{
  "n_layer": 10,
  "d_model": 384,
  "n_head": 12,
  "n_kv_head": 12,
  "head_dim": 32,
  "d_mlp": 1536,
  "vocab_size": 2048,
  "activation": "gelu",
  "norm": "layernorm",
  "norm_place": "pre",
  "norm_eps": 1e-06,
  "positions": "rope",
  "rope_base": 500000.0,
  "rope_fraction": 0.25,
  "qk_norm": false,
  "attn_scale": 0.177,
  "bias": "all",
  "tie_embeddings": false,
  "parallel_block": true,
  "init": "uniform",
  "init_std_qkv": 0.0318,
  "init_std_o": 0.00711,
  "init_std_up": 0.0318,
  "init_std_down": 0.00356,
  "optimizer": "cautious_adamw",
  "lr": 0.0008,
  "beta1": 0.95,
  "beta2": 0.98,
  "weight_decay": 0.2,
  "lr_head": 0.00439,
  "warmup_steps": 298,
  "schedule": "wsd",
  "decay_fraction": 0.844,
  "decay_shape": "cos",
  "final_lr_fraction": 0.0,
  "batch_tokens": 65536,
  "seq_len": 512,
  "doc_mask": false,
  "train_tokens": 377200000,
  "steps": 5756,
  "dataset": "wikipedia_en"
}
MLP neurons of a small language model. Each row is named by its layer, matrix (down: output weights) and neuron, and shows model dimensions 128-223. Each number is 50 + 12 x the weight over its row's rms, rounded and kept within 0 to 99.
A block is one neuron, or neurons of one layer that tend to fire together. After each block is what it responds to, as a language model described it from the Wikipedia text at the highest values.

L5.down1411:43 44 48 46 55 42 26 45 62 43 75 56 64 45 56 50 68 43 75 36 59 29 69 60 68 41 57 53 34 63 61 36 53 45 27 37 50 29 32 41 52 66 49 64 77 55 74 28 50 35 58 46 50 53 31 83 66 30 73 48 54 36 49 47 64 67 43 63 71 49 38 58 58 43 49 81 74 44 39 28 59 36 82 49 38 36 52 56 58 62 38 57 46 54 70 66
L5.down1500:62 52 70 56 46 56 31 46 32 33 53 34 62 52 62 76 66 62 53 51 41 56 51 41 56 61 49 52 32 62 55 41 35 48 44 56 48 38 48 76 58 52 39 32 53 47 49 56 89 57 40 53 69 35 29 46 38 39 68 57 61 52 44 43 46 63 38 62 35 58 44 63 54 77 61 45 57 52 57 74 66 32 56 31 44 44 53 44 43 70 38 41 42 51 46 53
Responds to: Apostrophe after names or numbers

L5.down636:24 56 52 38 55 54 50 67 42 62 53 49 59 53 66 43 37 52 59 47 56 61 51 55 57 43 28 50 67 58 53 44 49 37 42 45 45 40 59 68 79 80 67 29 43 43 44 57 67 54 51 62 47 47 57 56 44 39 49 44 51 29 62 32 27 51 52 48 52 48 55 47 57 64 43 50 46 60 50 46 44 62 50 70 43 43 48 23 29 51 44 45 47 45 51 34
L5.down786:54 32 55 25 41 61 32 50 56 68 54 49 35 49 52 60 47 62 41 66 56 70 55 55 56 67 48 68 56 39 25 50 56 61 47 52 70 53 43 39 55 50 56 48 31 49 42 75 73 51 60 47 38 58 60 43 43 43 57 51 56 60 43 45 45 61 56 80 41 49 48 56 30 53 26 58 57 37 54 39 39 53 30 67 55 41 71 59 43 47 58 52 53 50 52 56
Responds to: Surname-ending word pieces

L2.down40:42 61 50 60 57 43 44 47 37 44 69 70 54 45 54 45 48 42 35 46 47 28 38 42 32 60 48 69 58 34 40 25 43 45 57 66 55 41 52 66 54 31 72 72 52 77 35 62 35 39 55 50 37 58 64 47 44 37 56 42 57 46 64 78 64 63 35 53 61 55 70 28 60 46 59 77 54 19 71 41 52 66 46 38 66 58 33 34 54 59 54 38 41 57 64 52
L2.down147:61 62 49 67 43 50 44 33 60 58 43 42 47 65 50 41 51 51 76 53 53 29 61 56 59 31 66 49 41 26 53 69 42 54 61 66 47 39 24 29 47 52 50 53 49 61 65 40 31 28 55 30 61 36 67 71 42 41 34 32 58 29 35 66 33 48 42 36 53 39 67 56 46 49 43 49 44 32 57 50 29 54 68 54 60 35 20 37 48 53 62 68 54 57 41 38
L2.down180:26 50 59 58 55 54 49 48 46 48 52 68 55 68 65 35 56 43 44 43 44 74 42 33 55 57 57 47 40 32 71 50 45 52 50 40 53 49 48 61 40 44 48 50 34 62 53 47 59 49 51 59 51 42 29 59 56 26 59 51 39 53 53 59 54 62 47 57 46 54 50 55 53 37 65 54 39 52 71 63 59 52 67 55 42 57 64 63 50 88 55 38 48 40 46 61
L2.down372:52 66 47 35 45 50 58 59 49 68 49 37 54 41 50 53 42 44 48 41 28 53 35 51 58 64 50 50 48 31 45 45 50 52 56 52 59 48 41 62 55 32 66 55 74 51 63 51 55 56 34 70 45 58 41 62 49 46 39 47 51 68 49 51 52 43 40 67 51 39 48 47 39 42 69 50 30 41 56 48 62 53 19 69 45 68 24 38 70 51 35 51 37 55 51 51
L2.down396:73 39 45 64 34 47 45 50 63 52 52 43 57 59 41 41 60 46 59 43 57 19 65 53 56 73 61 68 73 62 47 64 45 64 49 32 70 39 55 52 50 32 61 40 46 57 61 43 58 45 49 39 51 46 35 77 38 29 28 40 53 43 58 42 36 45 59 51 38 63 58 53 52 52 33 38 45 45 39 59 70 48 41 25 42 31 66 46 44 61 44 48 72 39 47 55
L2.down943:44 69 54 59 46 50 68 50 39 57 40 45 30 73 46 40 60 81 33 43 45 60 56 55 45 44 52 39 30 49 60 42 59 58 43 42 31 46 33 53 36 46 40 42 76 85 34 50 42 58 46 58 45 52 63 47 63 51 48 60 63 33 51 48 46 45 52 50 68 61 37 37 41 42 72 59 50 60 77 75 57 50 35 46 66 42 38 64 42 24 57 51 45 47 62 46
L2.down1460:63 45 65 52 48 66 49 57 64 34 47 70 28 55 53 54 48 57 52 64 48 44 55 43 43 44 56 66 48 46 46 57 18 51 52 54 64 55 55 48 36 64 48 56 56 40 42 52 49 38 51 52 52 55 64 28 55 54 52 49 30 48 51 54 37 38 52 57 46 55 83 69 71 46 53 49 42 54 39 45 45 50 48 62 56 56 43 47 64 45 44 38 39 52 39 55
L2.down1515:38 42 41 50 43 49 53 66 51 69 61 58 62 57 56 55 57 53 52 60 50 71 57 39 64 34 40 49 47 41 62 59 48 54 46 41 71 39 12 37 49 46 47 54 53 69 42 50 49 26 52 36 52 32 62 51 51 53 27 57 49 55 64 54 59 37 65 49 50 52 49 48 69 33 69 63 51 45 47 44 45 76 25 60 64 59 41 41 43 40 55 49 58 47 49 60
Responds to: Career and related nouns

L6.down157:57 48 33 48 55 54 50 52 56 40 29 43 55 48 43 47 51 37 62 51 53 43 44 68 64 65 54 67 65 52 73 46 45 48 55 60 51 63 49 37 45 44 63 42 42 34 53 49 46 70 42 45 56 38 44 51 57 84 51 58 67 34 58 53 34 54 51 41 40 48 45 77 33 34 37 63 69 28 62 37 53 39 57 32 47 48 42 25 64 27 67 72 45 78 63 33
L6.down365:64 46 50 22 55 61 46 28 48 50 56 44 71 46 66 43 53 56 45 33 62 46 59 49 58 57 40 49 56 53 54 36 63 71 28 62 45 41 24 50 70 63 82 34 69 51 42 64 46 47 50 51 71 45 52 62 55 45 58 46 59 55 47 52 57 49 41 34 50 61 53 66 56 52 51 56 76 48 48 53 41 43 59 37 30 56 49 42 61 58 57 53 53 58 35 55
L6.down875:34 66 42 40 40 68 52 41 30 55 50 47 69 53 58 32 49 43 65 54 34 60 44 43 56 51 64 44 46 31 51 39 47 54 80 63 68 53 16 27 50 50 78 47 50 40 44 66 40 63 41 71 82 80 44 49 54 32 34 35 45 38 51 56 44 56 52 59 34 43 61 46 52 38 31 58 41 53 37 45 43 39 53 47 26 50 54 61 41 41 50 27 52 44 45 59
L6.down1442:65 72 50 48 52 40 66 43 51 47 77 75 45 55 55 56 56 47 61 42 51 49 43 35 47 78 48 34 52 62 56 53 58 50 47 39 61 58 48 55 63 59 38 65 56 38 23 43 46 71 45 71 42 43 71 65 59 41 48 59 60 35 45 57 55 58 44 57 42 70 53 54 51 44 47 28 37 53 54 68 54 36 65 58 45 40 69 37 52 37 54 53 58 54 45 42
Responds to: Mid-word subword pieces

L6.down144:40 38 67 58 58 55 70 60 56 49 55 71 56 36 48 43 61 56 61 39 55 46 53 33 47 57 62 49 28 42 51 62 52 43 57 55 51 78 59 43 47 53 53 31 51 45 41 31 51 41 50 63 53 48 57 45 69 58 51 62 72 43 48 33 45 44 45 39 50 55 41 78 47 44 29 33 51 38 42 69 25 59 56 57 47 51 41 39 65 55 80 47 58 44 60 45
L6.down1099:43 57 43 52 40 53 59 52 23 66 49 39 60 45 60 51 38 43 46 56 31 71 59 65 43 49 39 35 39 58 53 32 58 38 36 50 49 55 61 45 52 39 41 54 64 76 42 23 45 75 41 44 42 50 52 64 71 36 36 35 51 50 49 73 79 28 62 56 68 58 39 51 33 65 44 37 43 55 63 71 33 35 46 47 45 69 37 46 47 63 55 51 43 38 30 46
L6.down1314:41 51 29 52 51 59 60 60 69 35 50 40 30 55 36 61 44 54 52 43 71 38 37 30 26 68 55 58 46 53 31 52 57 43 51 45 30 61 72 67 43 66 50 49 65 49 57 33 53 39 56 74 32 40 64 39 48 32 64 69 56 50 60 67 52 45 67 52 52 67 52 52 75 50 51 46 57 59 31 37 51 33 67 39 48 52 43 26 60 66 72 46 33 54 60 52
L6.down1316:46 46 84 56 47 47 34 63 55 44 60 68 40 56 37 35 73 37 65 33 53 43 72 42 65 32 45 35 55 36 46 42 54 41 11 56 53 37 22 75 54 47 39 65 51 49 44 41 32 53 47 63 36 58 77 36 55 26 41 47 55 50 53 47 49 52 50 69 54 55 51 51 58 58 44 55 71 52 34 55 50 46 45 57 30 21 48 55 28 72 46 42 53 48 58 36
Responds to: Word-ending subword pieces

L2.down7:65 54 68 37 20 63 53 49 72 58 43 66 64 28 35 36 53 47 58 56 61 68 22 40 68 48 55 54 36 60 44 43 56 64 72 47 73 36 52 53 50 57 44 45 45 47 57 68 28 58 45 32 52 36 71 58 44 35 49 44 27 42 31 37 56 66 56 64 58 50 57 56 46 42 37 48 67 47 61 44 70 56 30 42 49 70 48 68 39 55 59 63 54 48 29 63
L2.down214:48 41 67 38 52 58 44 35 71 54 39 56 45 65 35 52 43 44 47 48 29 38 55 45 54 54 56 47 46 62 39 31 38 54 67 41 72 51 62 43 49 54 75 66 40 44 52 46 59 42 69 45 30 71 41 50 54 28 47 37 36 70 58 62 32 70 54 55 55 60 62 45 33 70 38 53 52 24 49 38 50 42 58 51 43 55 51 74 23 56 49 30 32 49 43 53
L2.down741:56 48 40 64 53 31 71 51 49 50 53 47 59 69 63 50 41 46 60 40 52 67 55 62 64 48 36 52 55 39 64 52 53 48 50 28 39 60 66 55 38 54 34 44 48 53 62 51 52 51 57 44 49 42 59 50 78 47 39 53 54 67 58 30 48 53 27 67 53 80 61 43 41 49 46 51 42 67 41 57 67 60 64 47 23 26 60 62 41 62 41 48 75 33 38 30
L2.down790:68 58 54 52 34 63 31 54 47 57 44 46 48 63 38 64 53 43 68 53 63 56 53 35 36 44 43 68 49 52 31 51 53 58 40 42 49 42 69 50 47 64 48 52 41 42 72 38 49 29 41 50 57 49 73 47 80 40 69 51 53 49 35 61 70 56 56 62 47 51 43 67 47 48 26 60 31 31 31 52 36 41 45 57 42 16 71 38 58 70 64 56 57 43 33 41
L2.down868:58 45 46 54 48 40 13 62 25 42 72 43 41 33 54 33 39 59 49 53 54 50 53 50 58 49 55 46 34 50 65 40 53 49 74 43 42 47 58 54 42 26 44 38 53 28 57 57 25 55 49 55 48 41 36 41 44 51 51 48 53 48 61 33 51 53 58 67 53 57 42 56 63 43 42 45 61 46 58 49 68 45 30 57 38 31 54 50 53 55 65 53 42 62 66 38
L2.down972:54 37 46 67 33 59 35 37 65 26 60 57 51 59 45 66 47 29 43 45 39 23 66 56 47 49 42 60 61 43 45 61 38 59 49 47 49 46 59 49 34 55 49 31 54 51 62 60 84 60 51 47 39 55 53 77 68 50 48 48 47 43 50 52 39 47 50 61 55 45 63 48 49 38 49 68 58 43 52 39 47 37 54 51 36 53 48 51 24 69 58 54 55 64 49 65
L2.down1101:46 55 70 42 45 34 65 25 48 47 55 37 39 69 65 52 38 46 58 45 43 31 42 42 66 62 49 50 52 55 37 53 42 62 28 33 41 73 60 56 50 44 36 49 46 64 73 57 36 55 42 63 46 35 32 63 48 59 34 72 44 55 62 42 48 23 46 49 64 64 70 52 55 37 53 70 61 66 51 70 51 60 68 59 17 31 49 44 48 50 31 57 56 53 71 50
L2.down1399:61 59 41 26 54 60 54 59 55 43 37 47 45 36 40 45 68 54 61 45 42 51 44 46 52 40 47 49 61 67 39 57 45 53 56 49 62 52 62 63 37 35 59 57 36 52 46 45 43 55 59 61 50 56 48 68 64 79 63 29 27 37 65 47 49 41 64 53 54 57 68 38 38 62 62 38 50 49 52 42 51 50 36 25 40 28 35 64 48 64 36 52 48 44 57 46
Responds to: Football and word-ending pieces